{"n_layer": 10, "n_head": 8, "n_kv_head": 1, "head_dim": 32, "activation": "quick_gelu", "qk_norm": false, "init_std_qkv": 0.0338, "lr_head": 0.00633, "warmup_steps": 208, "decay_fraction": 1.0, "final_lr_fraction": 0.0, "batch_tokens": 32768, "seq_len": 512, "doc_mask": true, "steps": 13648}
MLP neurons of a small language model. Each row is named by its layer, matrix (up: input weights) and neuron, and shows model dimensions 16-143. Each number is 128 + 24 x the weight over its row's rms, rounded and kept within 0 to 255. Numbers have three digits each.
After each neuron's rows, "fires on" lists the tokens most often at its 100 highest values on Wikipedia text that the model never trained on.

L4.up628:107083081159113139118151151158122155170130111142141127131117149069139123134145143155130088151111088138176170132081155104098123099164145100108127151128136111125165158127127165184115131113129125138112148147142129113134146165173136127136137158099128097121101100169119087146148110092131142141148125143130101131138131111120117127135126138151153165124163134164108093125117107113090163126072
fires on: " |", " so", " H", " Gonz", " Wh", " Do"

L5.up647:154112104146147147142124122170156150108127167139147123134108098136166088077116126154126090138149128119122106105128188135160129191160144101129142121114135100109133138137101121139149167121158176156101147139130126105115127082142129108177138113134140129131144116102103111167151106112068118135061123154108132150149129164112099092141135089100153071100124118141136151120141103165155128107068
fires on: "v", "ann", "add", "gl", "ill"

L5.up529:140144126149123123145110141139159082110122137105131106130095140103121154084171095145091126150139130127121103167140113149103144170145116099091120139172101152180155082156165145178130134103158111149165160117137160118120076169135139126129106139122129127161148115142110106178133121117154141122177094101115109133092122127125139128157141118106122119122117109087100153116124073106145153119123
fires on: " |", "|", "=", "–9", " of", "-1"

L4.up74:135098113154118119092141123117101110125124158152121155135137149172062123114132168132148125110141088127123121130143183141138137104132140095148152139154143087136140133126079177141109113149126139106082137085129096104113080145127101117136167131104190114148133118147112144152108142096129113134151115086177122134108143112115139107114138124111115133114123114086130140116121105122100137141136
fires on: " By", "ș", " from", " of", "vin", " Dubl"

L4.up613:131134094141130130112175136136123084130117109091118174145114167098085090110151194105089124172115134147155124107184142122127150141105136137086157114119110093125155127142127127118148165147121141116127139097096126098190114126141122112135102118104134165121095122082134088169104104151158119143105143127129112110094135151134166143114110123158148124133155095161129151100185123130132147138082
fires on: " prot", "p", "omp", "Rep", " insp", "sp"

L4.up265:127126135175146116133143137134151152114112121148138097108115118128131137152157140138143082100166163155168129154123163187130140162126102110137105143129129144149114119180084104102151090145139092129137112134142094084169116153122126105102144118113159121156152143126062103163131105127155094175130171090175179157133081159155110150168100111095145130121124120166081107138125149157137147136131
fires on: "-", "-l", "l", " gl"

L4.up288:108103139132149149135113156122079146151139107156068136147104149074103145161126164124132122136134129128145123154133122131106125127137162092098138161109131138171123145119124121121178159106126080123142155089096164138119130115136112131103090120116137099173136140112122131140079125099148127127156120109154105126176106121123142077134167129153144161096123132102156141103124113129116176103145
fires on: " on", " On", "-", "On"

L6.up132:136135062168109144139168148153073109168112156143157148146103157115112179149151141133131109128133100151164117108120168122115167145133124140108140145135161129131107139126151097125114137147116131134128165121120119105135153164116150144152113174102166098147099108142120128134119103135078143114101124124157109157121101128076109145112146128117133136120147141162108129126091116101148169133131
fires on: "es", "e", " with", "at", "o"

L4.up773:121116124188164139159111154140120167133127110133171109128117132148132116095119125188072159141121148143153084165096135101090165145172132143146134150147129162155167110159145098136129124094138115127064145146075152113153151157106136175142079105159133133173152119132103115141102116131110119121137141159108133092117125111128139164149074133127112120105138148127190166114147117089117110120127
fires on: " Ch", ":", "-", " |", "|"

L5.up683:115119125152135148115143125129126123115154102081126125134133121110150121125149123129121122140152149093161110125086143132095142162098139109159138106200144122132138121148119117114121126143097134159146127124154159148148140107115144127163125132137103188140112166077115118094174112136095089126155134159147168131162139116169123122171089108078113115118177122136172135124171142104171127146123
fires on: " b", "c", " C", " B", " P", "g"

L4.up252:181066126117133141117137151108146148128179139166144141122136119126121150111169115124148133103112135136128087104104129157160120168188151112123126126151112121139123126160107120147136117164138114121148112089127094136113073112111114172142140129147182159161125107165148172143103107188085136118132126098140128077123105116070107109126149075137140107073128137097126118110112120137127136143121
fires on: " of", " song", " /", "ion", " team", " film"

L4.up492:103101097131110116180122167155119110075128103127146156096080121140086133148142102134131088112145178111127106139134149150127153171122115104098153153141112139154131135125116104165156130095129145167124135114133111103169125113140134050168144150155070135139137094141115142155142134140106115133120141140168132127127164100099156104101139119153122139081168125124090142074143091130116151093128
fires on: " they", " she", " He", " who", " They", " he"

L5.up302:119111131132146147146110170148149128128154168154139083124096135145125099125115154127131107116152154078110109090143149175147148125091163096124113126156061147108113180134121103097150156096103160147120104147128129105116146119153118135132122145153114124189106091134130115188106120132177129104073138123143133094156167149120099120118140137087116097098155090127144117123133102142121150068126
fires on: "er", "-", "c", "s", "–", "ens"

L4.up368:127102129146100169157125155163073171131164117107147146131111115121095184138158114162124152109122081142141113165078094104114112120117118099119142161148139153143122109172158131157101143129139097113147158108118107090128080122129160148142151124107165116151121102131110115125131117123125115070128134145111109130114110137159130127138130155093141147088206123105095137138141134119121101128131
fires on: "ie", "e", "ue", "ze"

L6.up205:148100118112149152126113141088140133084136148098145118102131179120110113171143145154130116140096173098115102095138134151068153123114123094120165120128126142157135153136113121127137142160101093106096126079116128082136120119116082155105104122088116126153089133094112101130115121136107131110114174144109118114135132164112183127134119120130177150166121097161103115105107158140087139103151
fires on: "l", "re", "w", "p", "pr", "==D"

L5.up75:122100115156140114143140111157098154127149108140136106167122156090098148109083186128130114162122122127097094103095175134118121154123155136114161149127145126132138121167107170078135135081103132140154146089130148135142117168147160141133101153113147128084156119090088165080133118170100130137142127140141156142102125101147099124186144118132125125069198130122109100126179103152105130099112
fires on: " of", "ost", "L", "G", " most", "St"

L4.up444:112087100104150155108133116120161157090107165078114140147122128154140119166135138121122071100145134100110120103094125149094154093132150095146160111129090159133093118119119120146139163102098119156117124133145124136126099145125108133117185097155124128180135157110150109147121099130157122106111182155163141148099158187138125108101151100096130137084121116144120110107150130098173138071074
fires on: " re", " dist", "-", " cont", " Dist"

L5.up388:183102104084151127106115186154120147139141140082096180167113122124128103121151136126142095123127173156142110143136156118122117160153144118138153128123120102139127152117109140147109150123129109184106127099115123107097146160133166151120156076093124155074159127101130127105121122134152108116129158143178144107147176127139156123175114099111154100111164142108164114110096098146093105120099
fires on: " m", " b", "b", "3", "5", "1"

L6.up340:109142126152130094146134143174118160140132154127145121122058133131123151133146162130110094130157123066114132081114128162120122124158142123125149151135159151171143155146150122125137097136127132131153196120119144136147117149131091086130098169081149118133136161134117097113123121144112147110100106103141095082171104108134135092163134150106069102117108105132089102157146119141106090097082
fires on: ".", "th", " No.", "'", "ach", " under"

L4.up908:121143122146123132094118143114190166080125145160098107132146123142109183107129114161115146114149162117141069152131169138108115170132132123103155136132147105102132132131083139117159136128132144138149138122110136121118167149134126147097116178122146106139153107135083100151128129122151095115162087127120129132131131114135098177114161104069132115104136122147083153102115109147135139086099
fires on: " |", "ing", " •", " becomes", " became"

L4.up291:140153105145127116096132121141119089151158153100130095152096194126150131128128128111090112128135062150117129126124112140114129129134164087107115105160092124169115204146162139120127149164127128114144167135091124143178153100112142108114087129155154138130096152113130109149141112148106106107094124109103085120145177143116096135119128132136154100097150127084123095158162140132160139137148
fires on: "uc", "ig", "und", " at", " in", "ud"

L5.up718:111148147137133117100117134136118139119119167112118133124135112121146155138118142127121100149123155105150135138124114150072173110093158101139160116173178132141115145135127116127135170124116097135130135119118162101116123113118087060162104104110107152163131132157099081120115107137100121165163107159090134167133117126116116113110123074156115045141176118141112133108134162091128164116114
fires on: " P", "p", "c", "b", "d", " The"

L5.up360:112082102153141173097189144107133169145163117130093133152128119119131167120138090105158125107147099160102120146070149114125130104130127120119144133153179183140097173161164113081107157132099106124177151091088122120125112168153127122120134164138165124166127127127141124104127111119088141090169146134156140105133120136126116130106141112122136132076140098108092108167151124100119102153078
fires on: " |", " the", " The", " of"

L4.up567:110138159113154124144122158120099162122151126103113187159133162092142133112147180104134137130111142106122110117100158091103114178138126127137127177161134114129138157142093128109153162137132135216096170074109099114181132138128115156124138117138143136112090144112115137162158101097122121127111133132162093129152137158102091107161103145111109125106125154085111139124158057116152143133135
fires on: " b", " 0", " s", " (1", " l", "1"

L5.up789:091135132171119156177134144155130147118139160129158185119125113101128148099157159159132120102138121158135100128135160138109179154149151137115145100130197111106096149103112172111108129147146135153118131117133087140128089123136101118133139119077202138135077076126113089129123098110124119128138143124098132138141124139133107147102144107109141132111157077104152143101118111093164182131107
fires on: "in", " Al", " Ba", " Ale", " Ben", " Stan"

L6.up417:142158124124166118123101141130118144123157129145102093108111134104120135133120149134139100119200131194123125145137138172139166074146126105112125122130124158145112133134104140147165141105098132118139155123045113089163115136116123073106118162138124073089131122164124110196134110167165108106094117155154163133102096142144113131088170125122134098148133156152150101128142086077099141105130
fires on: "-", " billion", " years", " million", ":00", " 2018."

L5.up266:120107083149127165159118135139109117110111148132110174093104152099126137126130127172151144151133101143168090096134132143112142123096141097093113120128151144147128124189166149152126139117144152156172141092121150153143125151129099144125118137138129130148124091128133118141103111151120178187143183123126105096121163104156194132186098125162145108097133133147149128102126147156110147074113
fires on: "p", "m", "ap", "es", "-p", " Im"

L4.up21:158151101164133153073138137159084140150179117167156120146154148145149146132076121151130122104152094131169126139122137155121130108142120139142127129155169142130159148125124168109127158105098139119099164108091158114149137143127164119135149120129172110130184101098096102133111114136115115145086122145130117121130139114138129131120111131094133114112165109144119145149150138121163128088063
fires on: "\n", " for", "ish", " of", " Minister", " For"

L5.up30:104123136139123139114133164108102150122159095135149121160097145104131091139164129157100141125155139153163098150080158104131104144152136091093118156161145150146179086116130141108121130085117129171163145122156135096155118152145133130139087134132186182181127125138102119107114133099089099148139093140119144146141172104128095133128126129102169117108117149110117096071110134125130115069107
fires on: " as", "\n ", " –", " -", "-1", ","

L6.up1021:168144068143153160115169126106087131142147132108137132143108144115146153137106124170138112115120140095110116143142148128098117136141160146130173112123136157141108150161100146136132125109089143150116144083143160116121083141116113122179114178143152148127135091101103156115127111078137182090086135093119146102108110104129123130107135139112158101090136106066121111108152133143141165106100
fires on: "or", " of", "ed", " over", "y", "ar"

L5.up781:097094136120147098152127149164078127124149115124120126106132158171132118163109126168142091141155124119120130129100144178122143156151123114107132145107141123128139112175129115146118127141126113116141149083128152082126125120060112111152094136109132130155119109118126122182115123146163125105091137117163104128127117099155144127143149116111119092133133134115086137102147049078125144112142
fires on: "-", " to", " and", "re", " dec"

L4.up932:134166155208161146135140173153099145131107128093155111131118157140089112173116133163107117136191131129135125146078101111095136161161093097105133135147116177123159157122155170111174131107117151116150160119116137137134113150176116134151101148148134108117139128148102136112165105121115101096148140139142105122120116112118116124144101098105117107094125118188130124151142122136122153090097
fires on: " as", " |", ":", "\n", " time:"

L5.up163:101130109138140128123110138173098150117146159128138123116096149130134142157162138150142120145122160116116129135096140138147181123103163134130159116128120112106066149108134117108161143140132070155091119140149163095114123138142100100164131136114108141178136092122138139128124128155160121126126127109137153112158095120134130117124141085089094103105172125141152140082144118105140187117102
fires on: "el", "en", "c", "b"

L6.up616:149122133139129169101101126120110153129154175146124130115121129134095184103161148135142095138152138150149123129126139141130118145135142126136168149133073127144112174122133150156139137140126130175128135103107148108107155141135139117130144152114157143158109113150105144140134131152130126144154111132163138100104148135091118131086116070119142137106114114104068149072146112134128134092108
fires on: " for", " |", " of"

L5.up486:095141111154128155119141117134143134099146095162113090151182158157112146136127133127110168132177087092090097111121159147173159123127130141105154087174130133145122152145130176118126116099121138134146119125145171122113128136097073104104103070158103172124105103110115115128124133122149120146121144111180122100149146141138163101093040121129144114137148105147116133132117129103146108147127
fires on: "os", "ac", " Cam", "m", "am", " S"

L5.up948:087127152130088133135151185088112114170139102169129188134121154116125196123131125066142137131107080120144115156110147159095104094173167112107094132177169158142069110139140140118120122118084137150157141124069161093163128083147133148110112153109162089098112105100130107165075127124134095093123094108144125133124126122130121157127113153130132112129137145136118113132146081113158180127086
fires on: "-", " of", " a", " the", "é", "ert"

L6.up409:066110132130148145157121157147140132138105117114121150107107124143089098129133147124097153139150113163117117098111157128118125119094155118122124064145164148131114161113103144157140131111125135150173143146088174130113096169096131091130091119128134191180115128146119134114175103212116151155104128123097105152098158118109126148130163128133111086138106113104135134132109161146124116145129
fires on: " by", " to", ":", " of", " for"

L5.up821:120111149144129126146116162154117140140139122126104130110068126137119122164113128146109091178166143144155125151092154156082110137066138131101146168110159146150120121141094139130130129149103148124133146100100161133164131166143123133125117133089156127136131123115081143137083121071119136144090115119156143139139112100094188148143180132132137131158103152106140139122156068096157126107126
fires on: " to", " |", " and", " -", " except", " with"

L5.up497:136116106169159120121164135128084194127136102095096123138086156120085148139149152159125096138126150144112069127109145155140149149120144087123143155101098143108147148154151124140130109143107124146096133129149080100155117135132114148133124115156109110136118072136105148166122127121130136142131155131129126102156159113119130102129120097127117137113153099165129106146116099142104150112133
fires on: " ", " that", "e", " se", " left"

L5.up625:140098141120146126135178120110146123120123133129104120144125130164134145137155166142163132145102130119117113117153093135109133111095133088089100140144100176121103137133128132098134145112098100163116164105103139131151104114106150054108124099146105094128116161137122084125113104153152158119108116151122158149140117156129139132138109115092113105093132140124106099150163107084117158071107
fires on: "\n", " of", "s", " York", " ag", "are"

L4.up838:109109087141154090105117114145160142090118133089149110158117127125080127164134150169139094162107163085158149141125134078114158107119155156093134137148094134113147139098154112135135147088148136159098128132087138137137171084133137128159109108102118121109118106141095129164104110132177079103127132160124146159101151079162149113136128108140139079142141131162146110165160151076070147117108
fires on: " |", "|", " Website:", "-", " Ad"

L4.up899:126111119122163105170122116137089157122168126069144110101134132137134149184109119160139108136150177152119110143136121160131106167150107099116131087113125126130189127122132123130147141100112130142124169111112171140135135158124099130131110104172133107132159126149099123134123115117111078087130131117115146119130125099136133141185146080087168136091130125142126093125113118104097164103130
fires on: " |", " team", "omen", "s", "|"

L5.up449:128132114115151141125113132080139158134121193116178140083133149132106125143119155134097099136138155175144138144137143115128123123121121156147150114098111099142163107136145117137121130105088102140097126096109136107143135131107094116121129089112148139133160095133105145169123113123109104153104170125150154074187139158080140120115152109142159133053112122126120097170135111109161100131138
fires on: "em", "ir", "im", "b", "m", "id"

L4.up57:083085116127098144113105120183131137100148091099136138114114143110133147100147133128125116138150099094142127149163109184142118120106143140135136104150085123123160155115136139142129140128143121138118129114173108119188136110134119082215117151133144165142102091132117139097127099110097093161143105099118138121156130086091121136130148109122095139117173140142144129093182152092101204136118
fires on: "-b", "B", " (b", " for", " J", " (B"

L5.up904:156117132160134137137124163121158085147150112111113161102186164142125178113119121160108107166128098169116108102121123151117111122144092131129101135140132138192135130137143123140107106120126125121149192102088131070184127137133096123152108123100159112088126106147117137163104123158120109088144129139188133129148111073085125121109098140101153091116131115115141101113124110148093123103099
fires on: "ir", "el", "am", "ur", "e", "h"

L4.up552:151142123092147120178171115074166151114174136172134143156161131123076139113097135102123116130132124153143122125117136129135163105120109106144116120127081133131120112159156111152120150123109131137124143079111171111193107143110115074143108082139160112135123118120088151114126101160163136130140116127122160096120113165123124129114121127123114102110148122105153122129132126148108112157095
fires on: "and", "b", "ymn", "ir", "RS", "m"

L5.up751:107139116122118133126165125163116138144138134087130105154100113089113166129166106105116136157114162132187119185117114139109133149137160117124147184126129169133133122130136124112130140102106163162176147071119105129087114139120119136183122098140146145175125095149121149160153118121082160144120103168132101091126108146147131126157073137071146123138163139089114115104143076142102138140092
fires on: "-", " |", "|", " National", " West"

L4.up762:131118142098127130156148167142120125065154125111125147113099136112124140101108127169119168105115152131090122093168121155147163157132145122158134146151146112183111135116086124119142133095095166190166114102130128129121088172122165133166144113142120138148116129118088134177114121108098140128140148127138144122148182139115179151111098102156189153118163156147114093110141123134096153104145
fires on: " years", "s", "ed", " days", " months", "ets"

L5.up668:154121067154147143133151145144148097111134116098110158151110151104120110130079148141125098179129125112150113151108141119097117148108153124135108145137131129124134124099128123154147156090140122121104107105081193112157155166134140123133124130114153086088141095131117126141090122159148145111141150173174101133136150076107137124137126116125153114125156092128108079134114064145183173110176
fires on: " the", "s", " and", "."

L6.up680:067106098109155136131115116099094168126100157125146142122128137119126127122155112166110118134142101133134175103117137173123125148136130106121132122127092128120108142138119138100153137129075098115148154092135114161115125097108093106125147115114125156122099132088130097144095115144141123138056185125149148113158129130169183171118095146083182094133156168119076103143120137118117128138130
fires on: "ro", "ou", "o", "re", "op", "-"

L5.up610:132110110116130151106120135138126125104149132149107119128121119095115109136137177111155124146106106115110109123120158165094157168120157145161138099162169081163133117142141129089147154058135124171122159117131154096142140097113124141169149115135140114106172117152138142124113125119132112128097116144138149151185125158140110129167105107149134089103099113147147109118141118128108143132094
fires on: "th", "est", "ig", " of", "st", " the"

L4.up928:145110106122118160147105147113127162108094121163160132149143133158078115129154141111143117109124102120125147136106139153146126115098088133105181113149148137135120116130095149136140129115097131098141149114152099118116102106131111102131120117137107161120133112142162149153113122159119112083125106097135167114112155138150117121145107121143133127145161110151118064143117118133140146116121
fires on: "==", " ==", " som"

L4.up285:128127117130115120084139130136090133122140115109103133144140123121085155133107120151116130152144147152155126109136126145144134119151140116138110104151103190114133111135107181141138181081092128117153123097095162147118121125128139137124132128122129112127163097143099087142159126118138065129133138108099152112095121105162159137130123126123111157105153148093100126134166133111113207091095
fires on: " |", "\n"

L4.up926:089147143170123120137136117094126149085155135102121122114124139136129155145116138121182110146087181137153125159125136197125182089145094131112184139150155151154130136127126175151137123104092175106126166149155148086155129113107111124128110116104092108172129099095087103168133125131096124138135079106146155124153126114113124116115095110119115137133129121113140148130178127113132123158123
fires on: " Br", "A", "-", "Ar", " tr"

L5.up242:144142151115114127136222182104088123165132145106158148164091145109077152119109182146105123188074121160161107167136120135123128136139129105107123136135121098163142081162105168155149139087106130168130160121113110170141115104154106100126153122100135130086179102144119096131118117155102102106162136120140169104113116085143118122137101127139139168150163143123178135097131119151101145107119
fires on: "od", "ad", "ast", "and", "iet"

L6.up228:131141151120111130110115151137088156142138127145083123113133141110129107153134161149120147119157103107160118129109117184092103077150132115075162145125142132177151120135111143113130132131116173155179125077128136112120122152094094130119097129160138136139141119111122132130142107103113157141076113137137161132146126087134132115126092144123143099107113130139125121082166081121138140056101
fires on: " by", " as", " on", " -", " for"

L5.up70:144121127148134144154118141122091169092171167107096140111087137139116143149118127214110113161137137112138122141103111148136165111137175106105176122142125109137100139118086135154176153124135130161112164136129138123130092102152081133097153104132131159152136148092131082138100101116093126113155142126132107114139095087109133116174097124139093119114123127116166153104085120127146130147130
fires on: "d", "y", "red", "ly", "id", "ug"

L4.up450:118115119187152141154119134164113154095172164161149121124115161163100132125137173132147108101179148166155144146111147157131138137144141122120160150159181151150120146096120157126140114133126137116133149123166158086146127120135153120142147147132163134108099144153127110162104125098092097146098130111160147109142117112084154102130122103144133111121132108169085134080102129103121102068151
fires on: " |"

L4.up777:138153140141119186142161144115098143164177150156131138141146129119126137112151149132107111153113104124191129114096141115082099122113171080103160160126161150139155140128136133175129153140109137123121164089142125096166155143169130139129097114114169103133122129140115112119112118119128123139144155132110149136123102085110124129143153150151160144153121154078117123082150087094139144131085
fires on: " H", " |"

L4.up205:130125117145155143110152162117110179133148130096140131155130182153107146145117155150124151159118129140132098128164131130115138113147117125151160139152095173133126128134117160141114146101138112138149126128093154117111161101114163137097104165154118131100098148122113148119108110110129102107115112153122157093133131080150129120150098101102124064076112117092125087147159142118138124087139
fires on: "\n", " in", "/", ":", " of"

L6.up40:128124069153131128140114165097103129117124126141110164132141119101115173105165159126135137111175123130101062180144143138147118143122176168145131119118104128147118168128120121113130107126107122170134140128094139074132124105136085110152133117128142109130139087141090148135097129103140138092092108067143147081136137125148106122122121147129145129092140122140103130124154121171077182143121
fires on: "-", "y", "ter", " by", " for", "en"

L6.up693:137076102137134163169127153150066143133115110129152125129111149114124128133169118145125118124164124162115151136120115104134139175131119119128207109117145113124161128163128111177125156130135117156097132125120108085114102149118152154108147099139134139139137118094125156135122103115095152139104131116159133101138110134098127135106156124089128139064122172141131127138111125124109097084120
fires on: "o", " Be", "e", " lo", " bo", "ant"

L4.up807:098123114113115151128130149191118143121151122126129173142091118109126120109144105130120113106132129171179131164137102151111146159165100121087145098129132093136170126157131168126140171149166176112139126090151100100140118175139119106200081074096183147141155132151099125154126108099158107158169094082121140092162113106143129122091127134136179124132129138100131135096155136131093143154129
fires on: " medal", " for", "|", "\n", " against", " Votes"

L6.up83:120090117143141097152119138125161129135132139103120137105132154165085139199194098138128121115137144145133136151122141190125148131130128136123161110110139122151110143162120169161133142120130156109165145150103137138131082120147155119122159102123129127138136154112124096183123122099118112088153134119124121113123094117121130178173086125124126082114122101154149131114159136150125153113131
fires on: "ron", "|", "om", "ast", "um", "ur"

L5.up487:145129098158141147104123125102134153086098158110096172151134146146132158141083098160171061180153118129163105158091162167122136088126149115147176093139152117159107150167135109132139138091079134148111124129138086127126135128139099090156111075144120111120111107121130077141127103137114177122133129096164146180161136128063152143116108126142101116120138118123106149120123125144157124107113
fires on: " of", "ear", "t", "-", " exp"

L6.up525:132091133123110125123126148138127122128129101142090133146152152081135163151112152085128145112124142075121111113115105169145153145154128115105133116167135099171099113159089157083179092092142133159148089126124175113119106113130139149128143098113130111131120137119091140146120116112149055117144126119149171147146146170159181116112100123155134130064142092135111123098119143128130146117117
fires on: "s", "ers", "ment", "ed"

L5.up1006:169137102139139128159139080133120133141118158137086114144113103137118154120134146191113123133113115111113138107120154142120126129124106106102153150128131121156111166173162107127132093106133160132145137080116125137136095145142108131133124161106139151122122121147104136156079116148115132112147121104173166098143116146137151119136123067139150129095134077140118111120146095157128123067170
fires on: "us", " |", " with", "es", " as", " As"

L4.up28:137086119138121124182127128116120167100141137111147145156121147103132145148185145150155099136113149143162141119099106172142101170144146120152123084139161176155126128119098122119171156129104104118136166143162112115139119133130113120123098096143087148154080110120135126186099120068129137142075130148152183104134156158152163144109119145114121122073142161115138110123110133139125122117135
fires on: "est", "ty", " of", "-"

L6.up241:109137151136147132157128129123127144098166151150090117124132101110148154163099133115139078071163066149104105132128145125074116180124137163098173187149129098168131113097108112086165131141132114166181156110121169137129103135155104133098136149075197158174110141153116143142118118113120108115145126106159147139143173161146128121154145071141126141104115135140100086104129105136140111125123
fires on: " –", " of", "ing", "ate", " |", "or"

L5.up814:081101109155141112121137131106103093112166161116149132120085129087136106136144164177157101118125174132149131120120130137110157144109120127099187119131113153122099126145130144165140112136129094163108126128120128106147139118117146075122121080104114151162107146111103111183129112146115115120111159137131159136120137136124165133113114085121137096114148153164121163130106151100135132139149
fires on: "n", "f", "w", "pl", "st", "p"

L5.up330:120109094122134138158122124143103112112125113129122099142093169124125186138138148163117132129162133114077120115127143111148158139125172150121129137134133153134143160116090134152167145099096108130164163112099166087128147166097138128142091171127136136108149129111121158171148114168132161139119062140147105096155145103165112151113130135149134122118126103114086128116122129163099134113115
fires on: "y", "-", " of", "."

L5.up1003:109110123149133108150142152141123161141169108121107169143115151110116155092099135147125141162115114094127156143092154124144129097119163111129148081138161157103160119148125106155118144105129088122113157140118143110176157145101083124128128119149109122162135153123150133166110145108115123145120170141110129124168097070107117150109097112089124111095134165125107115156147126144148202132149
fires on: "e", " enc", " on", " in", "ec", "um"

L4.up1018:143101151132166135127134133118110178119113150119135142164092155111095128094137162090127158172136158124116088112152195141154173118145111108110174093122180118149137143097092152123134154172134137109143107090149134104112088166135152138122119132135140121119120128114124117150104128111132092118156130125161152125130144126092146132147151079121119159121168131099131161124125077159134135125098
fires on: " all", "iz", " both", "iqu", "ily"

L4.up904:109105128134117136125128149178108151124122131090161177089117121174127146106136119127136126144131180148121120156097134133113153174153132120099166086139121102129172163151184190151153111132139156123155111114127124149136145116110109139140116107148131180149105138139095181131112097170128078123130138100114132118132131140119100155147126075103130104117172110171148119136162139117090186100128
fires on: " |", " medal", " inter", "|"

L5.up654:152146058163136117149112140133145192075135108116130072165098160122115143135154119126144099114161111119145115155150111174088168092114106133140143121175094103145103141157129114112162127073089109132136136147115124140184142132156126112158131112169181125132088116137105110154135118131158134100143118119108151145123122130148122134161083095130129125127136165143132148161127121102146162132093
fires on: "-"

L5.up120:114146101091178133155188121132111122120171112154125095124121189116093148168121136109103161139117116143152112120134138114094144128142151125076152113159136103135115106109154171137108137116112158154134141119081141095138127190174133131108108139103105105155177112121137122120119133134113103118165098115156130130111098134121124109139120129114161105111153122119094118085151087139161123133116
fires on: "T", "N", " to", "O", "S", "W"

L4.up506:118151151121165119141168149168118106168105137133119126142133187158133111120188160131154120130143119154128100101166162124109160101107111120100135113141143176124146205134077145152152161119123152132102167118113158148170128173129155152121136107121111148179099090124133137107140100139123103104129106146149116130109159145141134115177125084128149143114096125134132143094143114142106140111106
fires on: " by", "\n", " by:", ":"

L4.up231:128131125102145144127139152101140107103126125139114121176145149123072160161145134124154130171099139119141103141115107142149122113111164111139126123133139175109150154146140131132148168136090160154171130101067127102096125156158156116163152139097126174126126103088137159146121102195146121134152134147157172111110131148104130102115102123113173107111117126096125127134150112170133141098134
fires on: "-", "ES", "S", "BR", " AS", "O"

L5.up178:151142116153181115121169138104148148088149115128135110114126188129165103160149113160162104116138124112145073106148135114089142153162102121108169155100155088118132136162115117143122126099139132168087144149142136110105122135112141124131155155155109134170154072067128135115115115163153154095110169142151138108136135142136142099142107137122157113118163159125127124090130102109129136120136
fires on: " ass", " (", " is", " \"D", " it", "#"

L5.up760:103119107134159121164133147165085120144092117155146176138110165127099152165139124167147134097106106109153101111140100147130133105144116144129176157130161106146126136112144116146159123139120104149128169112098177063142147130090135087112109149098188135181115115122105120153106102176120110103119146108156146128159069096151141151129097126155118103081152113168102128099121116101154126113106
fires on: "e", "es", "on", "er", "n"